config = dict(
    num_hidden_layers=11,
    hidden_size=192,
    num_attention_heads=6,
    num_key_value_heads=6,
    head_dim=64,
    intermediate_size=768,
    vocab_size=8192,
    hidden_act='squared_relu',
    norm='rmsnorm',
    norm_place='out',
    norm_eps=1e-05,
    positions='rope',
    rope_theta=10000.0,
    rope_fraction=1.0,
    qk_norm=True,
    attn_scale=0.125,
    bias='all',
    tie_word_embeddings=True,
    parallel_block=False,
    init='uniform',
    init_std_qkv=0.0503,
    init_std_o=0.00758,
    init_std_up=0.0503,
    init_std_down=0.00536,
    init_out_by_depth=True,
    optimizer='adamw',
    learning_rate=0.00338,
    lr_mult_qkv=0.7,
    lr_mult_o=0.762,
    beta1=0.9,
    beta2=0.95,
    lr_head=0.00559,
    warmup_steps=279,
    schedule='wsd',
    decay_fraction=0.894,
    decay_shape='linear',
    final_lr_fraction=0.0,
    batch_tokens=16384,
    max_seq_len=512,
    doc_mask=True,
    train_tokens=132500000,
    max_steps=8088,
    dataset='wikipedia_en',
)
MLP neurons of a small language model. Each row is named by its layer, matrix (up: input weights) and neuron, and shows model dimensions 16-79. Each number is 128 + 24 x the weight over its row's rms, rounded and kept within 0 to 255.
Before each neuron's rows, "fires after" lists the tokens most often just before its 100 highest values on Wikipedia text that the model never trained on.

fires after: " ", " F", " ex", "il"
L2.up362 [106 128 107 162 184 131 131 114 131  90 127 167 121 103 112 122 131 138 117 139 153 135 142 131 135 136 127 123  89 109 109 110 123 113 142  75 136 138 138 152 131 123 100 114 154 132 130 149 146  77 171 148 139 136 142 144 129 142 161 113 124 195 145 153]

fires after: " H", " F", " W", " N", " A", " J"
L2.up231 [100 125 104 122 137 117 102 126 132 146 160 157 153 157 117  68 113 157 127 112 146 123 142 119  95 117 140 111 143 150 144 188 117 172 131 128 152 181 140 144 121  71  95 122 177 139 106 132 138 104 135 125 155 160 134 149 117  84 127 131 118 145  94 138]

fires after: "2", "1"
L2.up84 [127 169 117 158  80 122 125  96 102 106 145 115 145 140 125 110 130  94 100  98 127 136  94 134 126 118 130  89 133 105 115 108 132 115 111 127 134 149 120  97 111 163 128 138 149 161 107 141 168 106 118 163 141 128 121 162 146 127 171 115 109 101 146  64]

fires after: "9", "1", "8", " ", "s", "o"
L2.up47 [136 138 141 137 124  92 135  86 116 108 130 107 114 122 141 133 143 139 118 106  91 116 127 130 128 102 165  99 133 109 136 134 143 113 177 146  86 180 164 101 147 109 111 126 148 142 140 129 147 139 139 109 145 142 145 153 148 135 157 175 130 113 127  95]

fires after: " |", " ", "|", "2", "1", "9"
L7.up359 [156 136 131 113 152 100 132 111 122 109 142 154 135 128 134 102 123 113  78 105 135 113 120  93 136 120 117 135 102 117 106 106 154 104 128 116 146 148 185  93 156 105 157 106 115 148 112 133 149 100 122 116 133 122 136 133  97 110  88 124  74 141  87 142]

fires after: "1", "0", " ", "2", " De"
L8.up348 [ 91 152 144 126 137 129 125 137 137  81 138 137 122 124 129 174 112 142 126 132 137 134 179 159 157 114  96 139 116 104 126 117 141 120 117 151 148 108  89 118 148  80  98 163  98 158 132 152 113  98 114  99 130 146 114 114 132 140 134 120 116 125 119 148]

fires after: " ", "ed", "2"
L7.up228 [ 97 167 110 122 133 167 151 113 124 106 145 101 171 134 108  89 120 112  99 114 121 129 130 133  94 132 100 110  99 125 140 143 142 140  96 110  94  98 114 100 128 138 151  96 120 138  97  99 116 106 123 144 115 172 129  94 122 114 108 104 143  98 118 119]

fires after: " the", " a", " an", " and", " was"
L8.up218 [116  95 133 126 120 179  82 129 115 127 126 171 144 157 158 117 130 102  83 120 128 110 126 121 110 134  99 122 142 115 112 170 152 140  95 118  78 145 173 128 122 121 106 171 110 116 117 155 129 127 126 112 132 133 126 195 115 119 138 111 112 128  87 148]

fires after: " (", "\n", "-", "==", " \"", "==="
L8.up260 [159 144 110 150 123 141 132 161 138 144 140  96  93 143 120 147 122 168 173 167 101 111 170 153  93 104 135 173 132 121 122 126 110 193 118 136 103  91 141 113 150 160  96 149 125 126 144 121 123 118 149 174  91 133 145 173 170 155 107 120 134 150 153 146]

fires after: ",", " in", " of", " from", " and"
L8.up477 [142 108 164 187 126 180 115 154 145 148 159 130 128 133  80 102 121 132 163 140 159 131 159 143 111 153 169 126 132 133 158 150 136 134 113 122 135 118 123 142 140  55 115 150 109 116 105  88 135 117 106 178 130 142 101  88 176  84 138 115 146 114 147 165]

fires after: "\n"
L7.up241 [144 125  87 141 174  94 122 158 128 139 153 130 142 139 139 112  87  88 132 136 106 163 147 149 120  71 112 194 159 164 131 110 127 113 100 110 153 119 135 128 122 103 143 112 148 123  94 148  65 117 157 136 120 133 139 134 158 122 124  91 139 110 146 125]

fires after: ",", " of", " in", " United", " South"
L8.up457 [117 157 165 163 107 136 151 117 143 132 148 139 163 127 145 174 114 120 141 128 109 158 143 154 146 117 114 135 107 120 179 162 161 147 108 119  57 121 138 153  95 144 100 166 146 160 132 116 109 105 127 101 165 158 110 131 187 133  85 176 111  92 185 114]

fires after: " the", " on", " of", " a", " to", "ing"
L4.up501 [ 73 146 171 142 100 115 152 115 110  96 154 115 115  88 121 165 105 117 110 122 148 112 128 131 141  67 117 102  96 121 110 140 134 201 118 142  80 155 138 110 129 115 123 158 131 122 121 117 138 160 103 160 162 120 145 146 157 110  86 149 129 126 166 118]

fires after: " ", "-", " |", "\n"
L8.up109 [ 57 123 136 165 123 148  87 119 153  83 130 172 156 134 151  77 108  68 129 143  93 153  95 155 123 132 140 175 106 114 119 165 128 147 148 160  90 138 115 129 115  97 100 143 141 112 104 120 100 138 116 104 121 177 147 149 132 127 125  95  96 116 124 143]

fires after: "===", " ===", "\n", "===="
L7.up547 [127 115 162 126 150 190 115 108 148  92 135 109  81 177 166 103 111 144 143 144 125 129 142 139 152 125 130 157 116  93 120 133 130 172 126 124 132 124 157 130 114 106 109 160 105 112 147 110  99 138 117 119 120 136 158 141 157 140 125 124 138 119 158  89]

fires after: " "
L8.up91 [146 112 119 133 128 113  76 136 155  99 127 160 150 137 108  68 159 109 104 113 112 154 108 118  98 128 120 115 154 122 105 162 165 124 124 176 151 131 184 114 127 143 144 122 111 167 136 122 101 106  99 121 148 111 103 145 124 120 127 113  93 130 116 116]

fires after: "0", " (", "2", "1", "3", "4"
L7.up502 [ 93 114 117 132 155  99 145 126 160 160 161  96  69 130 133 133 108 124 145 145 136 113 153 113 123 115 155 129 140  74 139 112  89 116 169 124 114  44 140 121 127 115 149 113  94 116 144 120  99 111 154  97 103 142 164  73 178 110 109 126 105 110 165 119]

fires after: " A", " a", " F", " H", " the", " J"
L2.up388 [133 139 122 135 132 119 124 126 172 138 139 161 121 116 138 104 148 122  95 120 133 128 162 145  97  78 139 126 151 114 166 168 101 114 136 103 134 161 107 156 110 123  99 135 151 144 109 166 185 106 120 158  97 127 122 128 156  79 160 116 156 104 107 124]

fires after: "°", "0", "2", "4", "3", "6"
L7.up670 [ 93  92 123 135 110 121  85  93 128 100 123 148 164 142 150 138 143 140 108 151 128 150 135 105 169 130 118 157 158 101  97 131 155 135 180  85 137 115 166 142  93  55 154 135 164 143 134 132 126  95 181 110 113 168 107 152 122  82 141 123 165 150 119  85]

fires after: " ", " /", " C", " |", " S", " in"
L8.up675 [115 141 104 148 122 140 102  90 133  67 188  62 155 154 131 128 137 117 124 122 119 156 110 181 125 126 143 130  98  88  93 134 112 121 117 161 106 107 153 142 129 128 161 117 101 108 147 127 123 159 161 113 128 144 111 121 145 133 152 129 114  85 121 135]

fires after: " ", "s", ":", "y", "na", "ju"
L2.up309 [145 120 130 128 157 127 121 108 147 149 133 152 119 114  92 107  92 173 115 123 126 138 127 133 119 125 161  90 136 127 150 125 103 118 135 171 163 123 157 158 135 121  96 129 141 152 145 139  93 107 160 115 120 213 147 121 134 107 136 124 104 135 115 156]

fires after: ".", "″", "s", "^{", "-", " Z"
L7.up339 [135 117 112 148 117 122 119 137 122 136 127 119 106 144 172 104 175 157  88 125  82 108  80 100 115 141 139 135 144 150 173 106 130 118 149 118 120  99 134 117 130  75 125 124 171 103 103 122 129  98 124 183 145 142 118 148 129 146 128 118 107 160 120 127]

fires after: " New", ",", " the", " of", " in", " and"
L2.up408 [ 71  93 149 161 146 103 108  70 130 131 139 173 161 174 137 107 118 113 114 138 131 170 134 111 109 147  82 111 184 155 124 114 145 141 144 100 138 140 141 117 130 117 118 183 130 127 133  88  68 132 141 176 150 154 119 106 124 132 142 129 110 137 147  95]

fires after: "-", "W", " ", " a", "E", "1"
L2.up34 [106 140 166 129 154 128 147 143 106 175 140 153 158 147 146  82  91 123 114 100 157 153 107 159 150 129 173  94 119 125 160 129 148 109 121 104  83 145 150 129 112 108 144 126 157 114 130 128 148 156 183 122 113 146 115 137 175 129 106 113 137 130  84 136]

fires after: "-", " the"
L8.up523 [125 127 125 144 113 109 122 115 104 147 100 154 138 169 147 147 102 123 123 135 103 116 135 106 123  84 112 133 119 120  95 150 127 103 108 121 140 125 111  93  80 152 105 106 105 178 110 121 153 142 149 106 114 122 131 141 124 142 138 149 154 121 138  73]

fires after: "\n", " to", " in"
L2.up52 [140 136 153 133 162 139 137 117 119 104 155 162 167 156 139 127 132 103  66 110 135 125 157 109 146 112  77 124 129  85 122 149 127 154 132  99 118 131 148 136 130  87 151 206 137 121 108 135 106 131 133 110 118 136 109 112 111  53 127 121 121 151 148 109]

fires after: " ", "ac", " the", " for", "–", " P"
L8.up545 [138 154 135 132 133 129 108 156 128  77 106 108 159 127  85  70  99 122 127 103  66 165 107 110  72 133 129 146 121  84 111 136 106 143 163 142 111 124 168 115 161 109 106 156 162 124 141 158 105  69 127 100  96 136 118 109 137 123 127 113 102 129 115 132]

fires after: " in", " the", " ", " of", " to"
L2.up700 [165 138 124 114 113 128 119 129  98 106 137 151 116 112 136 156 158 176 133 124 134 113 154 101 127 101 164 122  98 105 110 160 155 161 146 125  95 138 129 106 162 131 137 127 129 123 147 127 136 120 123 134 137 130 113 206 145 112 107 161 106 165 147 134]

fires after: "\n"
L2.up76 [133 145 142 133 131 112 124  93 131  90 204 168 173 158 141 113 144 107  89 131 126 173 113 154 125 136  64 123 127 154 145 120 115 184 140 130 107 162 169 134 137  94  94 159 132 143 120 134 120 124 158 107 106 147 129 163 141 145 144 145 137 158 124 106]

fires after: "\n"
L7.up595 [154 113 131 130 178 122  98 145 187  97 141 139 146 126 152 138 106 109 103 120 129 173 123 113 137  72 165 136 155 156  94  99 136 117 131 127 111 142 172 137 105 110 105 127 175 102  78 122 144  63 135 159 132 131 122 150 171 139 156 123 121 123 137 146]

fires after: "1", "2", " "
L2.up550 [119 125 137 128 158 135 102  97  99 116 169 132 160 135 111 123 169 107  82 136 171 136 109 104 124 138 126  93 120 103  93 113 127 140 124 154 127 155 143 135 154 113 137 167 135 140 115  96 169 148 137 101  97 164 108 155 109  83 129 137 136 164 116 123]

fires after: " ", " in", " de", " Vi"
L2.up470 [153 111 146 119 161 142 152 134 140 128 156 152 110 106 127 144 101 141 106 126 153 138 125 145 108 106 139  87  98 133 109 162 123 128 127 136 152 115 137 116 152 124 140 155 115 143 138 116 130 152 155 102  91 148 104 135 152 135 122 126  98 127 134 133]

fires after: " |", "%", "0", " +", "2"
L8.up528 [139 146  91 150 152 144  98 113 160 133 110 119 179 133 150 107 148 125 128 111 132 116 115 127 149 149 128 131 137 112  96 118 141 118 183 110 121 140 127 124  99 120 137 102 130 162  85 118 145 132 158 121 134 164 133 146 132 128 117 145 141 168  98  98]

fires after: " |", "==", "|---|---|", "s", ")", "---|---|---|---|"
L2.up541 [ 64 133  90 141 139  97 130 121 140 133 144 111 133 129 138  91 100 143 132 138 101 138 100 110 118  88 125 130 125 153 155 150 115 135 129 105 150  92 110  66 146 108 128 107 119 117  84 143 118 140 143 130 107 147 136 106 110 143 104 147 123 129 109 126]

fires after: " ", "–", " in", "-", " on"
L4.up759 [124 135 145 127 119 139 138 156  77 120 130 151 148  94 117 142  91 137 148 114  89 143 140 120  87 117 112  95  97 112 139 160 101 141 127 109 101 131 167 100 142 106  77 129 112  94  69 182 108 160 123 154 105 131 149  99  94 128 111 141 133 149 120  85]

fires after: " |", "}"
L2.up179 [161 156 124 126 150 133 148 103 118 125 134 131 157 150 100 105 130 121 127 105 129 139 138 132 106 165 131 123 110 102 159 181 131 176 135 144 128 147 135 132 156 129 137 111 124 154 121 107 128 170 117 126 104 165  66 103  90 115  99 142 141 140 121 148]

fires after: "\n", " "
L2.up557 [128 157 166 134 117 112 137 115 136 108 155 155 121 117 142 133 121 133 100 141 151 156 141 174 143 140  88 128 135  99 147 124 111 181 196 103  95 182 140  95 151 100 106 165 137 127 111 123 122 129 145 129  51 159 146 151 139 119 129 156 149 179 184  99]

fires after: "6", "7", "5", "4", "8", "9"
L7.up429 [127 159 133 126 146 115 122 124 173  93 120 146 115  99 138 133 127 103  72 135 119 174 157 114 125  86 131 102 149 128 119 112 126 115 134 114  86 117 174 114 125 129 119  91 180 145  89 111 131 115 163 152 117 116 125 162 155  72 114 135 142 120 174 147]

fires after: " the", "s", " a"
L8.up741 [113 153 105 147 137 134  64 145 111  81 100 117 153 173 132 120 106  97 112  76 109 131  92  99 104 101 148 125 139 122  92 147 102 119  97 192 154 115 155 113 106 151 127 126 143 149 136 133 107 116 150  86 132 121 159  91 117 124 127 119 126 128 142 137]

fires after: " ", "s", "5", " the", "6"
L7.up747 [153 107 132 143 120 124 141 110 171  82  90 142 136 147 120  93 152 158 105 124  76 133 118 137 112 110  95 112 131 107 120 110 122 143 162 203  89 105 137 135 149 128 177 146 165 112 107 114 121 133 111 131  96 151  88 159 177 141 119 116 136 154 144 146]

fires after: " /", "8", "3", "1", "0", "6"
L4.up206 [143 138 142 167 125  91  84  92 114 130 135 140 110 149 142 138 124 163 170  77 111 155 127 143 123 127 149 134 108 135 132 132 160 129 112  92  84 136 146 173 127 120  96 171 123 141 131 131 128 123 123 155 151 177 145 136 149 100 116 124  97 144 125 136]

fires after: "-", "9", ".", " ", " |"
L4.up493 [108 122 118 128 153 115 112 138 156  71 125 120 102 144 125 145 160 111 114 120 135 145 125 119 171  90 102 150 106 152 100 152 138 114 136 119 140 154 135  75 145  92 150 140 133  91 119 122 105 133 105 123 111 139 106 125 134 139 103 111 117 127 166 131]

fires after: " |", " On"
L4.up309 [137 134 142 114 136 122 100 134 118  82 140 144 148 138 159 156 122 122 115 133 163 140  96 110 151 132 108  94 169 151 126 155 120 109 130 153 120 133  94 137 153 110 135 114 130 129 105 114 106 153 130 141 131 112 127 138 115 116  48 152 112  87 129 134]

fires after: " ", " |", "6", "3", "4"
L8.up569 [133 130 114 124 118 122 105 130 137 112 148 135 165 168 145  86  59 111  99 123 141 135 119 134 120 112 144 163 143 146 142 116  92 148 104 211 100  88  93 155 144 120 181 131 204 146  91 120 107 106 131 102  99 136 152 176 127 125 116 107 103  90 112 138]

fires after: " the", " a", "-", " most", "The"
L8.up696 [101  98 110 139  89 112 117 115 122 128 141 119 109 175 114 115 118 152 119 127  97  81 136 100  94  87  99 111 172 129 145 160 127 110 141 136  88 116 132 126 123 122 124 149 138 122 124 135 137 134 134 166 156 111 142 143 119 126 118 123 139 142 125  79]

fires after: "\n"
L7.up579 [141 132 107 131 177 108 111 106 140 100 166 164 111 104 166 143  92  99  90 121 135 118 141 138 152  64 115 113 131 143 148 111 153 156 105 127  88 176 160 120 128 129  80 130 133 122  97  97 134 103 141 141 110 110 138 152 189 104  94 155 134 121 151 119]

fires after: " |", ":", "ome"
L8.up664 [152 174  92 151 139 152 102 193 111 118 144  93 136 156 173 131 152  90 155 131 148 149 160 118  98 133  94 144 136 141 111 103 169 137 153 142 116 103 131 147 152 121 151 116  91 127 162 141 112 133 153 104 148 133  84 122 109 156 128 122 120 156  96 124]

fires after: " |", " a", "8"
L8.up482 [124 134 137 134 170 120 122 135 144 136 117 124 153 111 125 133 114  78 138  84  97 128 142 156  89 108 160 155 174  92 107 146 128 113 131 147 127  91 108 168  98 135 128 117 136 150  62 145 120 125 184 165 114 109 137 163 127 119 161 170 148 112 120 134]

fires after: " ", " St"
L4.up547 [118 124 120 133 137 156  88 156 138 147 113 163 118 136 150 113 127 108 124 124 117 138 158 149 132 105 151 135 139 126 124 150 103 126 140 154 108 158 133 179 144 134 116 117 146 114  89 111 143 153 143 153  92 123 124 152 163 107 138 119 140  96 115 143]

fires after: " |", "}", "|", "$", "frac", "^"
L2.up453 [141 162 131 153 146 116 144 110 130 120 120 124 137 131 120 119  87 123 135 121  62 181 140 151 144 172 109 139 141 132 132 143 150 144 159 116  97 167 130 120 170 123 146 116 135 134 132 107 114 140 107 179 103 168  62 175 116 122 108 108 139 137 134 153]

fires after: " and", " to", " was", " the", " is", " are"
L2.up288 [121 148 125 119 180 125 133  83 117 148 140 136 153 153 139 101  82 148  97 131 195 125 163  96 148 152 123 142 167 130 140 152 158 129 127 103 108 149 132 128  82 117 130 143 130 148  46 152 131 119 156 125 129 138 113 136 141  85 141 157 133 159 125 118]

fires after: " ", " (", "-", "w", " health"
L2.up392 [ 98 177 124 149 121 103 124 126  80 128 144 127 136 147 109 146 147 122 129 165 101 137 173 162 106 126 136 140 139 128 136 137 125 170 138 116  90 150 159 115 151 113 105 129 154 149 131 122 117 156 122 170 119 134 152 116 145 178 155 156 113 148 132 140]

fires after: " ", " South"
L7.up331 [121 151 108 127 108 121 122 123 175 126 132 138 145 106  81 132 153 133 128 118  89 125 151 102 103 142 131 118 144 156 151 124 128 118  82 174 141 141 187 123  98 135 109 142 144 146  76 120  94 123 119 189 107 136 151 149 141 142 169 105 115  97 144 119]

fires after: " |", "American", " Built"
L8.up252 [108 111 123 142 160 100 144 151 133 144 119 122 146 156 155 136  83 112 136 111 126 117 142 152 100 121 126 150 131 151 124 134 128 143 153 122 143 118  84 178 148 104 150 133 115  86 139 133 107 156 161 113 132 128 140 135 141 149  93 164 142 122 149 141]

fires after: " the", " peak"
L8.up613 [ 90 198 109 137 132 149 124 123 131  95  97 125  90 116 158 149 115 102 120 120  84 143 119 114 143  33  67 112 133 144 150 149  74 104 128 154 131 141 157 122 151 138 121 128  98 154 166 151 133 116 144 122 125 121  83 125 119  93  91 144  80  97 171 116]

fires after: " ", "0", " (", " S", "9", "-"
L7.up265 [133 109 143 130 136 149 136 120 117 119 150 134 154 167 101  93 134 152 102  99 117 145 119 115 171 131 119 123 133 117 133 177 122 120 130 159 117 122 128 105 126  99  89 113 106 108 130 149 111 131 112  77 111 174 130 111 106 169  59 141  74 105 102 125]

fires after: "\n"
L7.up310 [132 127 154 131 189  92 106 105 170  91 176 156  94 108 138 109  97  81  81 127 112 148 121 158 136 101  87 140 135 144 119 116 154 137 116 132 105 153 189 104 146 151  90 131 149 135 149 123 104  53 159 144 135 123 132 181 143 113 113 169 125 128 148 123]

fires after: "\n"
L2.up129 [148 139 118 127 142 153 129 137 130  89 154 164 152 130 146 122 181 121 111 130 126 150 111 154 121 150  96 138 119  97 141 109 109 164 139  76 102 162 139 115 117  73 118 140 166 116  71 121 121 150  92 120  52 145 132 163 116 106 116 139 141 148 201 108]

fires after: "\n"
L4.up341 [150 112 137 132 183 120 120 102 120 134 228 158 147  76 117 113 132 124 101 125 131 198 135 116 124 104 149 139 175 121 128 132  91 142 129  75 115 157 186 108 139  87  64 113 145 136 148 136  95 139 140 124  96 123  90 143 123 108  84 108 143 137 148 139]

fires after: " "
L8.up759 [115 121 120 138 109 109 119 111 122  76 107 153 107 134 125 106 127 115  93 112 106 117  80 159 135  80 117 145 113 146 109 126 170 142 152 137 129 129  94 107 117 133 118 121 109 181 131 120 136 113 138 105 154 122 143 163 165 145 170 107  91 144 130 116]

fires after: " |", "|", " Preced", " Succeed", "\n"
L4.up402 [140 167  92 178 118 172  77  97 117 107 169 153 135 121 128  91 120 113  88 125 151 159 152 116 140 120 139 106 158 160 123  92 125  95 124 157 127 191 121 144 175  88 114 141 132 111 132 131 126 147 146 120 162 113 172 135 105 117  71 115 144 130 167 121]

fires after: "6", "7", "3", "4", "5", "0"
L2.up438 [123 115 103 167 140 123 123  91 171 114  91 134 133  76 140 153 159 144 148 104 104 146 106 144 130 127 178 146 144 143 170 154 128 111 125 149 136 158 159 107  78 137 105 138 148 114 105 109 100 102 110 175 108 145 115 133 105 109 127 154  66 106 142 121]

fires after: "1", "2", "0", " ", "6"
L2.up332 [122 155 152 136 150 101 147 128 102 127 136 130 116 121 101 140  86 158 147 135 142 144 120 131 108 100 108 144 126 119 184 105 131 175 150 131  78 100 167 109  91 143 113 120 124 133 144 139 127 160 143  96  93 152 145 102 129 160 114 162  99 148 136 136]

fires after: " |", "-"
L4.up463 [147 141 122 131 138 170 129 144 157 133 138 173 121 143 132 166 134 113 130 115 173 197 143 104 152 122 139 115 116 162 133 130 168 118 135 123 122 103 124 134 133  61 164  94 169 133 115 111 133 129 147 134 158 136 166 154 112 118  53 121 138 140  95 151]

fires after: "\n", "|", " ("
L7.up699 [105 138  92 151 227 124 115 139 131 145 161 131 112 173  91 108  69  86 119  96 101 129  96 142  92 100 161 110 157 128 131 118  98 155 110 121 124 106 114 145 175 121  82 122 144 132  89 128  68 124 158 136 125 137 141 132 154 137 122  78 131 127 145 137]

fires after: " |", ")", ";", " "
L7.up754 [106 169 109 142 152 171 143 144 148 148 162 123 172 143 140 101  70 139 115  76  95 164 176 136 162 105  93 146 131 125 132 131 132 135 141 149  64 137  93 139 134 103 124 139 112 144 135 123 116 123 143 107 105 150 180 157 177 135  85  94 161 109 137 142]

fires after: " B", "N", " N", " R", " P", " W"
L7.up333 [129 103 119 121 131 167 120 113 144 137 136 172 136 178 134  96 113 120  80 145 178 143 170 117 126 138  97 167 145 138 138 159 155 163 143 124 163 137 136 140 158  73 150 115 182 139 113 115 131 106 154 168 184 171 133 128 110 108 109 151 131 121 127 142]

fires after: "1", "2", "0"
L4.up57 [120 166 135 134 154 111 108 121 184 127 129 179 146 181  99 130 146  78 106 147 172 113 119 121  96 128 129 123 158 109 128 122 124 129 138 119 110 184 118 153  68 152 108 149 175 152  91 104 102 131 140 117 105 126 138 181  98 120 133 109 121  84 177 120]

fires after: ",", " in", " New", " of", "e"
L8.up764 [122 117 173 160 147 118 149  95 127 155 155 145 131 162 136  95 140 122 123 162 147 174 162 144 131 148 127 127  99 171 171 139 159 172  99 110 116 115 130 118  98 114 108 157 160 125 130  76 112 123 135 161 169 175 126 102 177 105 101 152 105  90 173 148]

fires after: "′", "0", "°", " "
L8.up641 [102 154 147 140 125 153 134  85 130  77 139  82 131 116 112 165 135 126 146 121  89  98 148 120 120 146 111 173 121 107  83 109 156 106 166 174 152  97 135 147 154 109 102 168 125 108 128 149 119  75 139 115 150 109 120 127 118 135 145 132 108 146 118 107]

fires after: ",", " of", " in", "-"
L2.up167 [129 155 113 120 119 137 147  59 110 112 123 126 171 129 146 147 121 127 128 154 147 137 149 138 150 126 120 159  96 109 108 139 158 142 130 136  59 141 154 116 119 129  89 136 117 139 122 171 105  92 153 113 123 145 139 129 156 147 107 184 114 161 154 111]

fires after: " to", " would"
L2.up725 [132 125 159 137 110 162 135  54 112 148 161 125 113 143 141 145  82 123 141 130 122 134 134 186 124 128 106 180 146 116 104 129 115 145 117 120 116 141 150 128 125 123 120 151 145 139 121 101 117 164 160 149 127 131 158 144 135  83 123 124 142 154 184 139]

fires after: "1", "0", "9", "2", "6", "3"
L7.up154 [ 87 115 122 143 176 148 151  94 153  90 111  89 136 166 128 117 185 105 121 127 137 132 123 157 146  98 149 116 192 129  95 128 128 109 153 105 145 118 145 104  73  88  82 121 182 179 112 155  92 148 152 148 115 152 115 145 159 157 136 166 140 157 165 113]

fires after: "N", " in", ",", ":", "st"
L4.up543 [134 124 133 169 140 148 136 134  96  99 133 132  91 136 181 157 162 118 139 135 104 151 149 103 155 152 154 137 140  83 143 118 184 144 130 115 145 126  99 106  89  68 139 175 106 136 139 148 149  75 155 111 194 114 140 113 138  87 127 118 108 142 140 156]

fires after: " on", " No", " at", " of", " Williams", " "
L4.up230 [112 160 113 129  92 109 114 131 143 109 124 163 145  89 115 147 137 164 110 100  84 102 157 129 113 136 110 123 110 145 164 160 132 119 155 128 131 161 126 104 170 112 153 137  99 126 112 118 110 119 141 198 127 172 146 103 145 140  80 158  84 104 148 151]

fires after: "0", "1", "2", "3", " |"
L7.up322 [137 164  78 118 170 101 150 125 140 155 141 110 113 122 137 110 104  93 138 167 148 125 128  80 109  97 135 112 137 124 148  99 127 117 182 126 138 100 134 115  87 136 137 105 108 131 169 153 115 110 145 145 140 116  93 105 113 118  97 146 132 142 146 119]

fires after: " |", "0", " MF", "5", " DF"
L7.up729 [123 127 171 118 149 109  99 116 144 131 136 124 113 121  86  69 143  96  91 133 157 149 155 105  91 128 160 142 153 136 143 131 145 145 119 137  89 108 120 158 120 113 130 120 137 144 142 122 129 117 136 134 106 131 161 116  88 137 129 146 155 123 111 151]

fires after: "′", "°", "3", "0", "4"
L2.up563 [132 185 108 141 158 130  53 114 133 128 137 132 141  67 106 118  92 162 153 135 105 139 140 113 105 155 122 147 119 133 130 184 125 102 152 112 121 151 114 144 132 159  93 157 104 113 114 118 110 134  98 142 131 138 107 104 131  70 120 110  94 128 131 155]

fires after: "1", "7", "2", "9", "0", "6"
L7.up92 [126 111 123 123 170 128 102 113 122 138 132 164 140 145 177 113 146 134 116 112 122 185 106 115  97  91 151 136 165 136 165 137  93 125 160 149 126 140 130 120  87 117 128  87 135 122  88 161  74 140 110 143 110 152  59 140 156 139  75 115 120 102 142  91]

fires after: "9", "′", "°", "0", "8"
L8.up529 [148 141 137 135 146 162  59 103 141 108 174 122 135 160 170 117 107 122 139 141 125 110 110 113 142 164 132 141 146 127  92 154 123 100 153 111 115 130 139 121 145 122 133 167 120 168 151 162 124 106 124 142 167 151 114 128 129 126 125 108  89 160 136 159]